Weights of a small GPT-style language model, trained from scratch on English Wikipedia: untied embeddings.
MLP neurons of a small language model. Each row is named by its layer, matrix (up: input weights; down: output weights) and neuron, and shows model dimensions 32-223. Each number is 128 + 32 x the weight over its row's rms, rounded and kept within 0 to 255. Numbers have three digits each.
After each neuron's rows, "fires on" lists the tokens most often at its 100 highest values on Wikipedia text that the model never trained on.

L3.up294:122063114196132169120152172152075173108135129120098200201133133164135105167107082108142143112124121137114139112115097135138087212117151150098075086146149113127219122084109149146109111153082086100133118121173115115155108141184161111104111098161117212080150157090125100121149109063107175103130133097095120144119114115092121172078115081094162192123145145125123135135159104151144167112178079152100127129111100163116123125144123163154120136113078130115176201139158103142128127133097093146146084162111152106168135133116049101154102121120104102191122139193104135146137108066177119119
L3.down294:137113079128097132137122167113109143090156043073111190124112183103172121148127080145066156136136096147171120124148166167167066174125084159080067103133166113158152120107121168101098100131064048146113083161134090107145130143203116114093071120169123126107131182103145098153195097102115125118076136127125147176112166112108116144124166061136135106171170200078129120081128099134132124177148073127098169171156154127105139175155127140068113089123107139106089165100179085158133125066115110086176085149172144149129147120116177156113082100174112126140129075102110101139183125113151126158
fires on: " V", " Se", " Ca", " Ri", " Fa"

L5.up305:103149089154144122220097120129132171111133145066101100158109170139169116167146106127179145191148087157082130174135089115130128121158125126130107167134130157091139118108116131134086126105131064152118122111149190132168152153118101149090145130053153170097132079124064087117157093124121062081147128168144166118110173137129109060125141069071148092164140156063124125128045106190125081140152194125098147146085119142110101011150122137106108179069104190128160113127119085155091107122110137167200096086124140103170110097140129109131143109122095140143089169196105133138189133137092172162
L5.down305:119147147179158165140121140134122123107134150078151075104187131125169205137130100123091146131120100197172118076130027095118081118121142138134141144146135173099077081126086101166152079140102100130108122102114099169162152103174177159123141087126102168180097107150125100165146074178130080100096097083126102094086146129188148143063146027093153117149193132146143109134139112038053154104141149104089178099133145111158138156137110126151142155116124123109116078136148112153171081139135145085137112201092168128118075185136186095154144133168123164141126169209132116142155169136133163180
fires on: "al", ".", "d", "ly", "t", "lo"

L7.up100:086117095117116166150114167173134162163121142104163132128149098156128202153123121137134156109162162112121119193148033090107067143137157176140064148181140153127141163136118193130090172094134143133098141104085166151118113185114109144093114160149131090127113068146185172149154203142154151126128124171089120132141137166122121119067109136166127160215129120087166108148098094153104151158123125127117193117129057107173093150147138089150143103118107147123183185051165083121203115109162128063099107065147114110085130129133123154077138122082121112124076087128169081118182109118106139159
L7.down100:108138117045178121157084145142145098119118182081103180141157159116135074140178123097160137094128096142109096075175141122128097229100145129054100139122067156124132140110146136095115114123172096171134114117111120135168128128134070163171110118122190146075140119090146144128169100152130137118131127159122109146176104025116102108170126111133096128102138156134131188143049118123092156093144133116159134146115149162103157160136103140113134122171112141129163151158083062102065149112117102125136115095194180137190151130137126153195028170094141182154095148118096089121159104099113097187
fires on: "–", "-", " ", " Qu"

L7.up126:151150133138128147151113165092099174067090100085177118136106140106148137191144086149182103112112153114107157122152062139125093136196095145109149040114141110129112139177183118086065157110150082104095127116118074114134149135164129143123153147112131133154159064157093084134077129101149078098154139142101150153087177086153148142110208134177143148175133101102138105178209109177161127185142197165141109090099121103108124155152062139182098162128156155105106212064098118131123176105117092162152108093146193132137130102078166151119151137132134111106112172227147157085151167152103111147
L7.down126:134093189137174149085165082150168143141152129056112092159076130125134152126150150114200178160030118167108142184143139136120116120182156133118144081137079177132078093133117098121136135103086102108119086129121095079120122133122184090071094163123190140073096127154111139200109125089073151102129079125122193122114128149153113177169111151135180173131140114135083125113128126098095108141102191142117073096179154129100147170101127169115146103212101127113158096096148156118138072112088117173123116100041065158089112134084135166160158178124097142145151151161114093099088129134112183140
fires on: ".", ",", " a", "d", "'", "A"

L9.up585:125152094098147191125118110075092138151165164196150154114139142094117120149178159140138088119091114135146091121170076123157127175120164153160118091115130131193091129208150120138086116143120112109204120106153102134152106101112088069096140138125145163157156114118115083113135115081132137090190111158113124106155047140156096125154122107101109108163141204127142163079036120103127087114110153115142169151121126132141163162102110171112118183116077115088130188049137138116141118098187082165116128127097163161136149107173139149124150160058176133117074113131163162107106159086116073165
L9.down585:134120104127160158136164130178139173123119141184251176143090141112070145120130159131171120091160046117118095088138103071110149167146058120126101145070127120153112130149134109146126144106104117131092105148119145139101120132094097076098153145111134130123172184181158128108078084113100135130105140167045133109107019154126136099133146081129144123144157255188193107064112095156152122104139133146143115150133114098088146119175129152150170141115126115089126130131101167109113153178089095135150104107150141146135124133153130142145057160134164163100093166178112069099130127141078132152
fires on: " "

L9.up115:110149076158125123180121164119108112165123134141079164123142182112132156094156113138132157116116106084115125139121084136110132181112156137099137116181073135169150148124121093100113167176194108190068146088127110159166118117163126147077137122146109185128117072120185164061089218097126094157101123167133127115145157123151176114089124115106157166101134121152083127133185161163155051164141096142188151112113150166148044086147054128097046144124191170178190089168121086093120135154120123056102125126087153131134155088164138081141140104166090162161106131088106085163127088077113097127
L9.down115:135065125133162138085098096090138143098102112113127112146137107159123194153076056150178109097117208130120128103112116125137129115160034132106196082109166120134122143111173126130069137125112109085137098141179107075133110128136128218169093095158160131191114177103129156166164027110128125157140097098128121082133108099120124148156151128122111096188147162160139090104137131117183188112140168094090116108155090156187084130110175136117177111162164053097109106070111123116099079086145109113086181100110125103103163129108148156058139147080176136129167187152168208152135128167191149170
fires on: "1", ",", " |", " he", ".", " she"

L3.up464:152111119172204139162109114155091100132154115139129087190177153134044119149146153062097154123097189098078177112137105097084072111128120130144109145146157147138142164123108162164108127151156136125180154181136140217064117155101087093155140122106191164153123193113137101125123134136101156109072139147123146140149124129091067101144136117172101189104094116110072145189086121068085137108135113115067086157082095103144130109120120161107099205231105130119137099140179119161158122146136125161172134133128121144157129141054111132166127116159141159147096120085132129097131089105083129131
L3.down464:108071131120132179143114112120120153150067079170081087115157127133065138112102118112107140128086159091140180109174140138118116146153126135143176081152112104092162107120124119116065092101111154172089139095087140169062114117154155159146171109076099128119126222184166131066144130152098102047149144147132081122097088146148094163162153166163095152109148082129129105070175104131161135129097133145122145088140126145158144135134145101145175110113130132110169148112149122160143158114115132156127157190095116100013222179145141145106140172107084072141164127183171141150101171079128078136
fires on: ";", "==", " may", " should", " /", " could"

L9.up594:114199143129163080113137112119115097130071093115090173057150144149114141157103167117105146180148148101201117107151106125154145117161163141100116163067076150170205150125112096126146123144124127074191102130117156176165094091111104082183149111174102078076155139128109177107127109191104049145135131076107169119134122074148109137208106139122183182101104135152038173163129144168109154153122168122140126152145129115115149084127090157113080158103159105076158118142149168072103202105174072110151196104062076115092135072119103134128141150125063092158116067057133158094133178152077158112
L9.down594:122109147154096093159025222130107170136141065142161146191137122105164153126114152134067130152159104085155111144135137109178121110103127124091189091167098077067093161149117156141093132126118166161150091135168088112108173156116120139082179168088130149150065194135124091133102111130182145145133150147144102115068184164055087082107172098152097118151152070131215133092093152144136129111108128161136133129103103145150140155158152116191162103129113177114134112106103126139117098141136113163126046197123180094136131105145116136100128145101184160111122168176163115040121104130077114163
fires on: " as", "s", " a", " at", ",", " the"

L3.up312:103151083196047066140188143145145132085097142140146123109148098087095162141152124168105131082123100123130118134129103149142130097092142095104164076116129110087130189138127116105126173094153174146118167069157163108089120134193140099125120123089172156146165153155127130110156091140124103112133171064173163121128165139140085198128116146169061078158114121144108174062122138136134060115069121122052147089174127100120082157048141164072110138151098116190070123129161124145084144112142072130114094150152151068128192129144137126137135174068100097145119110106095160084103120077119104110
L3.down312:116095113211098154124150139103189160148130123088126115140129150111104149124115114154129081088120117111168147117136133078168135088094145138116129096129088137130127124183172133140127122095145096119122096094201206121157123170093129104111134051147147164109089112176082111093150087153121171078137171096179155141084202130084084047093153138125100138088145106120152117028140129132123061164147137115125106131109091177084127141121117110129086114118152145156075187140143121146055121100183065085151128078152120069169092123090129164134061150125098153126097137127156104124114146142081155131
fires on: "s", "C", " M", "U", " Ja", "1"

L3.up65:112107153121166143188089169141080126129126086164106116132163114106126127154156126180108170126191093155082099119126083127187140149089141136182100094097160163155133138154141152126157150060136099112143128109102126101121116158132171105132162202098147152153130111128184102120057163068168067159108145100164153114158120149104146133091139150178133070124137149066091080105119137143116123194086121147154124144120149077167112092113078138093139132146120077088124116073106160154088115160200112131098137144121164140132160098150131064152143209145161108120071079133107141154162130077181110137
L3.down65:138113119114146155137167161194155176159146060130163134120153113105095103122099161136135208187093082112068052121132136120108130151112147110105110142111078178200143171160164164091134120104097104019101179126167144157176147126129148133147188101095085130160162113130138090150135098071105082144119190141143114176141125132147111154084071086169152078149119078170157108196117078108111117103179153111159138099140097127158129156094132126116118122123109136180076136115124145175109108136166075119166064099116089126116113098137109162131138169153108097162188093108060133150119085127129166096
fires on: "ia", "g", "n", "o", "ing", "ang"

L3.up187:096145097137187120122115154110101132086099125108139154158129158159110121121124135122139135149133094146125130148130123152233167141152095108146125118122111155128127160124180093147141119124117110155117025079141127146085119175171168148064139148124144097128185095084163100144127171150161106154179081161093145189163144141068111101119054146119066130169141140090178076125112095121110142140059179154158185199079101156160097112160147077106163106120099093137189135123123143179122123147136098138180096146162128124144201083099140105134173157087102140095120092165104096123155097163114073139
L3.down187:169125122152132112137009135089118114063148156060135102156135129089179118137105146155111059134112126173166193102098196183119131107095106123156145089041181124117133130163109053098144178113164106147098044139187121161157134132153130170156103163193078138135132137138160110105156157126083128137106114160141119124148098122151112091151116157096123127170124111100165044122164103083077116118143144130066137118112157135171105184125139173119115165107144107184170120155147123156186146146149063167137127162171168145073108094123191101202065137112136140149133150137129142078110104202125172139
fires on: " Don", "ia", " Cam", "ill", "o", "ing"

L4.up169:109099140120169108159145109187114140108161140093084183124124162116160134063109117084140144129150134130139117141131118102133122088169117136129181103110136198146182142185129126160102119132139112085115116129166078170120154175182165163146083131124154132070152164153159144123128162095125144126139166138169130118136121106142147079159123192156048115108035169127119136054108120094133162163141157149163163080089116118143090130133121200102157109118110132102119133104160166114057114142122122120107137149153148050138155121118164135070136127054194089153137074135170154083144161081153022176
L4.down169:110070129162094146120132114072137180103151147102085164131142093122127156098142167109081144140191154153175198103144110115124068132164147104156119134118098088090112144085130122086164119082128130167115121123084114133066128100146142100099193118073136138139160133133132091132171188152119150065157140141130104131085145153103155099169099175143124156185157196168148043106149119071100029128137102122111115092127105130165107131101156126162105129154085104125149115129132147139149150132133099099137102203109120142041176164084177045102062131102143133188143188134093135092128144116110174124
fires on: ";", "th", "1", " ", " un", "/"

L7.up462:136065119132115138115115108189100113052151155130214169162118057176182149116068100144127137153127133126063132137212121099144138133153131064111080137103165106168103128139133106153108166107139153087101163126176136168145097114163161122138152131159145129179138128157140165167113157160124110117104145099126153150106071145137070180053096152096102120114073152134143096029124131129151119093166119136080120092063111098140096142124093144082140145127137114099114118054138127122093180136123122139165098077133155186124142109132139168160141147091137111152150124138140089094166155042084133178
L7.down462:147133120185128167159176108103114126153136104127226174150133167152150204095093129134123134115107073145067071100143095101165173125148117115095126067127123116133140155099153111076096128123076097122152109131112156090073138148187098141073120104123145166100161150205127188104129091129119126125160117132111122133150145116130097115136108064156157159087128215133139111104142127148130115117147127095087097099150085079152145179111155189111124098079112104127157190148089145109135095110080124130073124083140060118255139207128135122126081085166126156115128129140095174113129182116136139172
fires on: " "

L4.up188:118148154106175106101199101059201124166114064121190134096121088160116117102127106065101182113171143112098105104165146152162112094146144057156156143102117044133117151122150134170204109077091137125141056132094167205137110137143114148120154110089131115185154115073142088106171127069100191122114088149150114133115166113099120150118145138130103159113164088138138151151118164133083120083096037088143156127148072132155120076089092146085120169126094120150154119102091154109110149099118130102125114118139093142154122152136109139202108183134111179103138178082128135140159163076082071109
L4.down188:137097120115117118094150161157112105110160101173184117143067091137181156059122090111130177146133047104168179097107156126150117110147178140063142119118113094174114187140124142134169113094126145167133145141131149142089138084130094145120166111159109097133088151114130150215085170100146153081118157078125136129201179140098159093177148168143064104135138127174140130137107154196097057098146149118140152106107192107096162117087130078162096097111106125089129111118090165080137132155079108121142090128065122132038166094155127105145104163103138112161129131113132111136075236134092094184
fires on: "s", "r", "ly", "v", "d"

L5.up520:177071100148132116155148144120102133136153173150057133158111133135160097177094157118182110157117137130120093183120103053138113137120134132113177135086180162095106088126066082112169144110154172160085129182113052190095113064181137111103119171117129166094166137167117210156104106163126109114092137114147107178176175123138099108162112042153111119177140135107153148148155141134122132150136086120107143149169063118109114120132116173128113136207136122108143117135061180143127105149139140120084107137120113157084162146124065145128141083139154124166112125120137099104106114147095128106
L5.down520:178129145155077128149110144151144100148147113123173111142129130183106134129139151108140130126108108107083150128110142160144093168135194098138132146151145152127085189111088128085155130117191182079127064145126154085115098177114071122096102160110110083089144160110162174130151118135117101118098121137223178195135134143145121109124069142110167151149146148130090122113140103122092114051112068187087139149135125149103147162108085119075164116098153158176098157092125130149137131091165118078122135183120096085133129044130142142123083126215113112084122066149155155118154057176160116103
fires on: "s", "es", "us", "pos", "ly", " Thr"

L4.up19:100180125160130162161135151097069135114079222103101149177172123145101153130109172093193107108096176108125128128102065134138125181117100130103191137138150146213144103113153155101079153124078171106193151137095076147192144134132173135119079163160150155140164162153165164169173087138163083139143128162117142093174135126153098104161167108181148180150140156096080149136171098157138124115144161110164093123083135097102124103148201161140136163143190156105092141122178142075072139160141126138104108114126152116135099186114141122096123163085093076132134127182127100072174111103087146095
L4.down19:105113154082132171138116126133156072101088140091145155080163183103153184101111147060062138154067114126181155151127168141159126091174169133054137092157135064137144029130151134102130163077179077167076149143139085111099185133157145107093141106089158115122097137109130127145128112153178133135148130087123131150091112062179111106139116100129116157100105072138087121157156175157114093140093140124169107121150110127101130153176057085182198123130119103123148178078081150162151111124070143132171120124143142113066160099113124166192142050165149143136154090138155125136152209129099144131
fires on: "'", "-", " to", "–"

L7.up582:100162106111197087134126142127120138141077123131134146193139100103089162114106152106117158150161149167092149133143112085107093125180117142117122061135141115104119090095130185083157088120176094112089112153011105134125171104125142122125126141159166074064125068141079118185097130150144114160149141068153149110081117108162136153129196103135120129125125121090056123130132119146160184120163128207155132099082087064133127136126168112159142127113158120108110163153092164171232147128119123115143112125133159085088073167130154163142144135111111107114170159105088155178174151128164100137
L7.down582:098144131131127125197129083112168127145125197101107130131159125111118170112154115141089115150112172140131118166118113108164137075117090180098104128079068137106151109109080119106099094127072109153146133160065159165120090123085189107105112121065092149129160128163085140172119114201155134105093111165128153155172145141104145088044144044156192111130110131170136107115145119133119092000148188139109119158121116178168161109116142153068117091130213116105120085142211174156154105156112143055132153120175155150065095147088212115143086149165166112151154166102151125119123128135158102120
fires on: "s", "S", " is", " was", " As"

L9.up709:170093165128055153152071138147096142177188106161120173017106135167141087129072102157193089104105177206169124104120132128058106143116077071132065100095206201121159110160154173106128136119136115136124075138126101123176161133127133134096139166109097184144125185105174170142075118150116113142120055204134181158148104136150121117160168130148133109125132173088098201164120181125061127118101123152107151121162123147133141120089125144142138151131170149150138152170135114130114148107110152071178151119129193152127180123115091124124129120158138124095088150142133098176136127106108109140
L9.down709:096162185207210127115072140098169105141124130088117105126104130120137059136115093123138154126084149157086128096126118137093090089085063114147127109134118099052109110063135101172063144108107096170091137117134130143143057148105177099149057184137028159086095169106205186151119123106147168143076073100153162153096077112124127149132158119092149146093082127092108164193129142166091177116099073190163132138146153122147172162066111162097123154153126152153149116113179127119135156099187091068095125107126142128144123093155152138096119108169098119105163204122195168145139101198164165150
fires on: "ly", " he", " and", " had", " already", " previously"

L4.up740:105160068094181121148099111136121122070151134143194110169118166153125096156083153125120128126142081166166126179108105176168121150116227115104187116142135136127142102078134142120111153095086168130131196168146109135106103123160138104151113134103165147165101144135151117143120140110088113188174088195084091122131087085145076103180166141200102129115160166091159137168118114182150129134116103075187082142091132110169134145108147126101161127124145069175123122138145062142117176091182143144175070144133159125112085079108163133171143137105176132128129105154046128111150129074115150137
L4.down740:085187175083108143179096144098125129100101155127108112134127105099176104160138117169150125082122125050150174117174151163159112091107115133172155201135128204105116064116165127150111106116126091149124086109101084107158090125152154199123110209158093135180086125131103124121095193172150155071076146090077126151095161126118147089110121111106096155158118150095111122117122109167108126165155076184156169142106101166171141105144106087122184118113152105103088137150110139135104118097128123166123137095157085142159131131094108094196150152132062150115080151159144157098179160163091206102
fires on: "ing", "o", "-", "hel", "'", " World"

L9.up382:130162103212160136090107126169160118155208150167089069108171123165062081098122141151125096110070058201110073141144096137086085149102127123107113112160149157124150152150115073100084148133135122146101109092131139144130046120156111067149102171161159156131098149083207127097134192080134152140112135140168139107159092132206181175165097132138130132178122159119162178134131165115054111150080155151109152101137055096147096129119160164144135117129136103150166147123165157104139125076176120131115144098093076102154161083139158136160182076197150145168092139108142121168150122133126121098
L9.down382:125102120129150181104123114093134115151123113112084135074093168111148141106134114047118175126195144093110191128144134119115141101110089140145167121142100122067187060128136116132086131159095136149114121120096096139179048101119113082165140132121072132078161169133113153163159107107128191202145132119077197118156111083096094145156134164074137103128138148085060114133165137152074104162092134161165199166099200099177109160155120134122145138122123112140112075115107124081137156166099138088119126128161079110208060121047139106119112149130162157210129149123121180170149122111118150132
fires on: ",", " he", " it", "ly", " then", " also"

L5.up184:114134048107108133065144198136096108106121087153072165162193127105123164116173148172101152094128151148127081139117136147074152137122182095121129140115165114112091156084165202085188068150146119086129163167095132132143162113100138064133099140174062118122119131091094042128096156111141148077057067144158131073033190179120107130138104091135185131123148084127060144092089133178149182108158138140134168064086104131168138100091101122080073139122159152086173142153140131093102102141153088131119095114091124158119104131116107154199146141109116125128109174123151109109135091140130100126
L5.down184:108159141147100205110129122152101100122155090076119113096114119146120073093178115093113155117129153153167184130113130118083147082110144130139069142099134123146185178119097143119132102106169087209155100123164114110143131109092106134093139095110137082110138139086167046222128070176170131083113156110145171133184156159198177072139212138064137097110130132197142136098171117146171113097091143210132166103133139093075145133112082122113110138141122141104153093143103124117161095206130162101130122162157170152072150151145123056172122175183112069158118176120088142101137139125050137107
fires on: "s", "com", "S", "ive", ";", "PS"

L3.up625:134074105166152155139122131130107096143124151147059148131152160204116112168135179125187156101187085143089128076110157139144123118134088137133153128122109058114122102089149109137076137145109105139173090104117072105210144085145155083107120124156093150107161081144150073083092090104141086088183087135210120178130142077052142151136133107103105144119134159125052141125106105158094090075124126065153151155125122150126153123149101148133139133142143145138121108104105105112110100141138104124124147164143137155104194202169153138142147101110157098194137122151116063146118197086162126163
L3.down625:069141120111089116191157149106133128128150146129141108156117093112068093141151121116122067117156133124131136147128147127092122095103145166151159168139075082036166130117086112132075124125245109135107159103106168098149155067139178096136098112177056110142170148092119110127127202099132118142117157172109172175135110162085114140112153132119155116112119102144085175110085135106102150137117130137115163121062088127118185105136125102164108113134113162117077127088116178128048118153145118174187085107124125165139122106159103147127137168159200180166152153157153094138083129153140110128
fires on: "v", "c", "t", " per"

L3.up21:141122156087111148140107201090152109071106111149084062138142112121102153141148149119130098140208090127201153087124199153113151151139130138130131095126154106106121147151193121074110114123152204081122066180192073120129153145120170125162107075120136114093205154142149100107066090141099112126167115150157162102107115181144116145164110084098104111163104069145146140107046132153177087137193191094112094100100088074118117102125118118108139157137117116143127115129140112171126090124104115101117107161173124121135118156128149140103103080112092136084120156125161116183110089128159157118
L3.down21:123178077093105142068172114075104116149129103108083103114125151138118151118143095131106103099059149160133129090109166146098123101136164140097104114188167151119130110123178135191152146138136148116145110137104131100129130149128048131110175181092105160159114102143115091149188130112103124145132125120106131121163183142118154144137127134124069121135157125123214133172137115166150178149113117143134151152137113147149090171163123087094183128164153152129152128035079151151131127170098172154076104053139171183176120151133105146147102094179110157086138028052130089170231143163127171071
fires on: "4", "ing", "0", " out", "d", "."

L3.up736:147151077140120191196130135096129113129075140166054145146111080116130146177069147106093112107143135108099139145150071134150046148151139123113127174163094143126143132141090116107092154121125103119144174157079110165110171141114075139059178155100110172125165146146139128154109130173144120144121099156138086150130119182114084134133108172172147125161145168098073151166094128159104200151106072176113161184142103108095136130135165178121153144116114111078139166115145178088135183196140108134125122080111108100103136099147078132154075129121111112148100169107160160159121149123138080166
L3.down736:163088137183136141145164132136162127115077103126109146134130200120146127154095144137121131129133166125140105186124085140241147071109097163094110083157093147076146118131079073051097205141106165132156114157115131134121158108093137103082096096100139091094088082103157152090134066112136118185116146184125119195130121104158095155144206198186101131077116124082046171125131162114134075134125137152120084164105171076121110156127105144116107149116101153135093110105108123123125124093130155118136144109118190132149127090097058145116110135060157140104075162126097175120128172143080157126
fires on: "e", "s", "u", "es", "a", "el"

L5.up766:123037177169164120172085086097201088215119139170153096117092152155160184179144129144148197119127113074156141086114039142077149126128150147109113065141118087132133140135070131107113156131111124145177229180123140136137119115142136092101115165158179172124128104149121127113091073185170098156034113124133106135119164118151132118146168130132151139155139131124152164098172066176111068146052112129081110135123061105136130135144122127143148079072134171068139141127124129126146126179125155162183110126157140175161139119115124109161141128118119117149126152094172122120100172127165135119
L5.down766:146146091127137116118062178151163133148140133110114071156159104087085141142122150101122137158051143093095110110109157187141156114126145168177139076154169142177128086149107060134137197196078187129113110138130102131149135121052152151097145116214092136120135158096145143163097104124080143118115111133136165104056132160105145133104173112095149132144139132143143180048230098148150138131084122114080101065155142103153127106108120119088079120104106131112123150137179169188190149137112134132166140136149119169000096143063132118127139125109106134061143135107139172143131110155098100088
fires on: "e", " to", "t", "ed", "re", "up"

L4.up229:108132122147099057138061073130170166139084154099159131065089080088115138108119106139106178128133128133132126165129110107126091141091106139130127141182114102090152182185107115091165123099100154130115129108103144130160107125138115055083125127142117137156094205169163141104082216133134150132137146133086087135125154157118099191148125156087127109169128130091144196121107125141147126215129125153082100106154141129170108165108172121147064129117155142177092152131203098073103131159125091149169163148143130087156139134108120128141083089111075116104063137155150085175123124127151049075
L4.down229:150108064185044094125204082115098165084082147140189149126173099103155157135159131166135122119122169115121158096059046149093148099107168127135117126141149128141191171132162095164099180108070138140107112126061116097176164114131142174117127078164126155104009118112137078174164125114136139157149095133171135156147142148125079160155147114137079114139181109140083065125113103165187145158118117114188113130116121174125102129127117126118096117122096139119075182141123122091139166089144137156120080089087174115155146170062130145164121150094156141127170190139139159082130137157087143106
fires on: "1", "s", "is", "id", "que", "ed"

L3.up401:162146167079203106149076195148105131092097114134099114154088094153149119157190117104136142132173159120157098140078099143105084157102156097103108111109089129144173164164160073125056099120109135103141105098083123128129120134121109088164128100134087146104151101121086147097118145152138167132141140160153095124119127101116165147162141094138147152152146141137086129143170134123116148165085180113150112106139118148150131104149144103056103141168146192105146170083123178148117159138067192174149187100176147044104160120175119203098122146108150151107101081161130114185161121155129116166
L3.down401:166153153140113099107119052076100080160111130147119155123156198143109113190160112097080201125098118162126144141105095178147131062091127092176151112171146126068092119124115135137138134124174136127092152139149130099171169139237177101114119143108118122135098105139113137138137153131034122122142128115150176135138111102130104119082123102126210134079157100066160135149143117143195106118118134103138123102142131165170112188160063129082115142104104186127118077037099149157142108186117112109111126129175159058203120110130159110136102131139171158140120127132103128125141127184120106086
fires on: "d", "s", "4", ".", "ed", "D"

L7.up301:095145097078157087112101048087105095123154126082128158139141122145095139130176114108127112120136121160165122165155130068173063107149124120132136105201151171130096099164111085105094162082161070138108129096098145132075181153105169157094118129131165151100170126145116122116109149093182054095074111141148166167096117169142141133084175149110088099120124145043122152235157136158139135169165127122136109157102135156113129134095130145132120154091175121106117192098155119108137135136124130163085169173144173138102149160158184165135149134145132103186121139137137175151172147153194133142
L7.down301:126165116087174118171175107077090078145133141086131147136118142096124140061099095130144077056085161164186105090079147088096061163098137119159144118151114108143127089092112107152080082164149176129052126095121144175150150163152127120098088114128178163133095089129146096092164095194097051153163108137157108083094161186114144138085180137139169184112104126128171150179091127106184099089095162174096059127093179160099105145149166168155169104099124144145133178085151126129128060121101128138130112160142135114129118160160141120100123184179132170157136114142191107118163120100110149110
fires on: "s", "d", "las", ".", "od", "em"

L9.up610:147098094154155140101139148157138148161070145175163184058140098139089125133151119128122149053104164146099183173153064123154099135140128154082087102102146144140207140152156108171142159162129151113134160132162080105134091167100162090115098089133094121072149143134114102125108188070173167153084090105107113140130118138148098125097120147114132093164098255127127089124059101147140165095114122116088111094162099133167090162127135199093111177115110114086173167068141108099131102147134098144104109106156142128154136060138104142141102146066141077057018147149140125128134080085090094171
L9.down610:088102183133127103090073123108123107155109121171179134147134128098085148146074118111116123152124133168146145118097138096143178123117120146136183115114113091145096186117147148103106165136100177147119093143197078131107088148126132157055130128135158170104148153125078047128175185169102186101156098177134150170084034131094117100134150146109061161142162255133139109152160154149129166164121119115135116186153141113108179179119166146146081117109110101108134132117158117155163095078104080123117112107155032141184131118141116125117000113114157169151121100160119127153142136084145168142
fires on: " ", " Ca"

L7.up749:110182124125143043125134062203084144122173156069174130127123116160077114111124135096134117187122141115147192085174143119121119127151159090160182136174104106175133150098133119107169155132162134102126104179186161112127133131106116140162154177142074151097186134063084181072128104107095136103111116128136042148162142128088153133094192118121089115078090120150103138145159104137135103116130131129191143142072094146156084051094113071100155105150129077121164077081110151150083130140130080163098157089144090116145143063136118159123140172130055117147107159057149071141131129116143158095
L7.down749:128141132100098110187138157194120188099164156132142182132170085169177087159145130145117091139105114131111144125116143128168070088108146121235156101090054112118113164202166154104129093101128109107137082150106118086139118168187117135205115177153107107137116150116131130167087142163117165111100113092094007110126124106168157094139191132179102097097132126084117128114126123095055114171116187115162144124108104092113150087147083121150157112142127116083166162153131101158070182174104180091099073140148136100112124104120109158165102101133161095173147119084177181153131162127090081116
fires on: "s", " a", " well", "ly", " just", "ed"

L3.up192:117119065106110123184104131123158091116185089137117127187110148110146101173181134108138100175109139194202091133173136156075175142116128160122185123157130097129055147090130099093101142110144132149121096160162155138127168146175142142194073125154135112134156189122104047135147171134098135151130096098111144093091080137143066131147130125158129130135126077117122102128115156162147096140142142178171102166110089070139145115111165150126152130183081134126103118095110150089141151113106158094196154112145167105118151095154123126166134171114189124165150075149158104148136072109137085135
L3.down192:186141127104111139141079088098166079148127144119086137119130165127137133104123076091065117123065129149146132074141125128122170210107094235112096154106157158111080122081115045143156104142103114156120115113119149144130086125107131102132130137157176152136141051098073118156109179134135127056145114158076166162182076086165128155130110135157098115107161131060108100186146118205110078092105094131085142116155136130130140130154113126121145148160072159124131168063170154160139146090149138090123117147120121155156166167087159116169140146147103158117132141148110123205127102136117160117
fires on: "o", " Do", "ing", " As", " Ti", "d"

L3.up110:132136152091099119168082109115179094152126204135195137119131161119153142093166140178099132191095117133094194143099087100101143144109111157109147165135124104098098110178141121139106160110109128117127121168146071100109126104082138114095116157109167083143051243083109119197133103086124127165154097068145169074192184115167080098145180147157122129106145126087167137115106087115111127128096123127117116156125121152112143120095119130126129117132114183113084135140141124097142129164085139173162154159110160141111103080118107077184152106159155189173118101111170078173119135129101156114
L3.down110:128086152177150140130129119132162169113087122127116062112069085063086176121095151120096105141179160118091129167102053152098096113124112092114148090176122112163185123147090103149143092117070122176092176147042140144125108169119134142102094147139096090092151160133227156145129146147110105129106106155123067156106103133115151169089152050103151107138116129130191132150236123129154124092090135125080114172130098163133144137103135156255110120131108123125126183077120158167145114146122136156077104126114102106130107134124143111117100122112187134128148158149113135089123159092135185154
fires on: "s", "d", "ed", " armed", "e", "ts"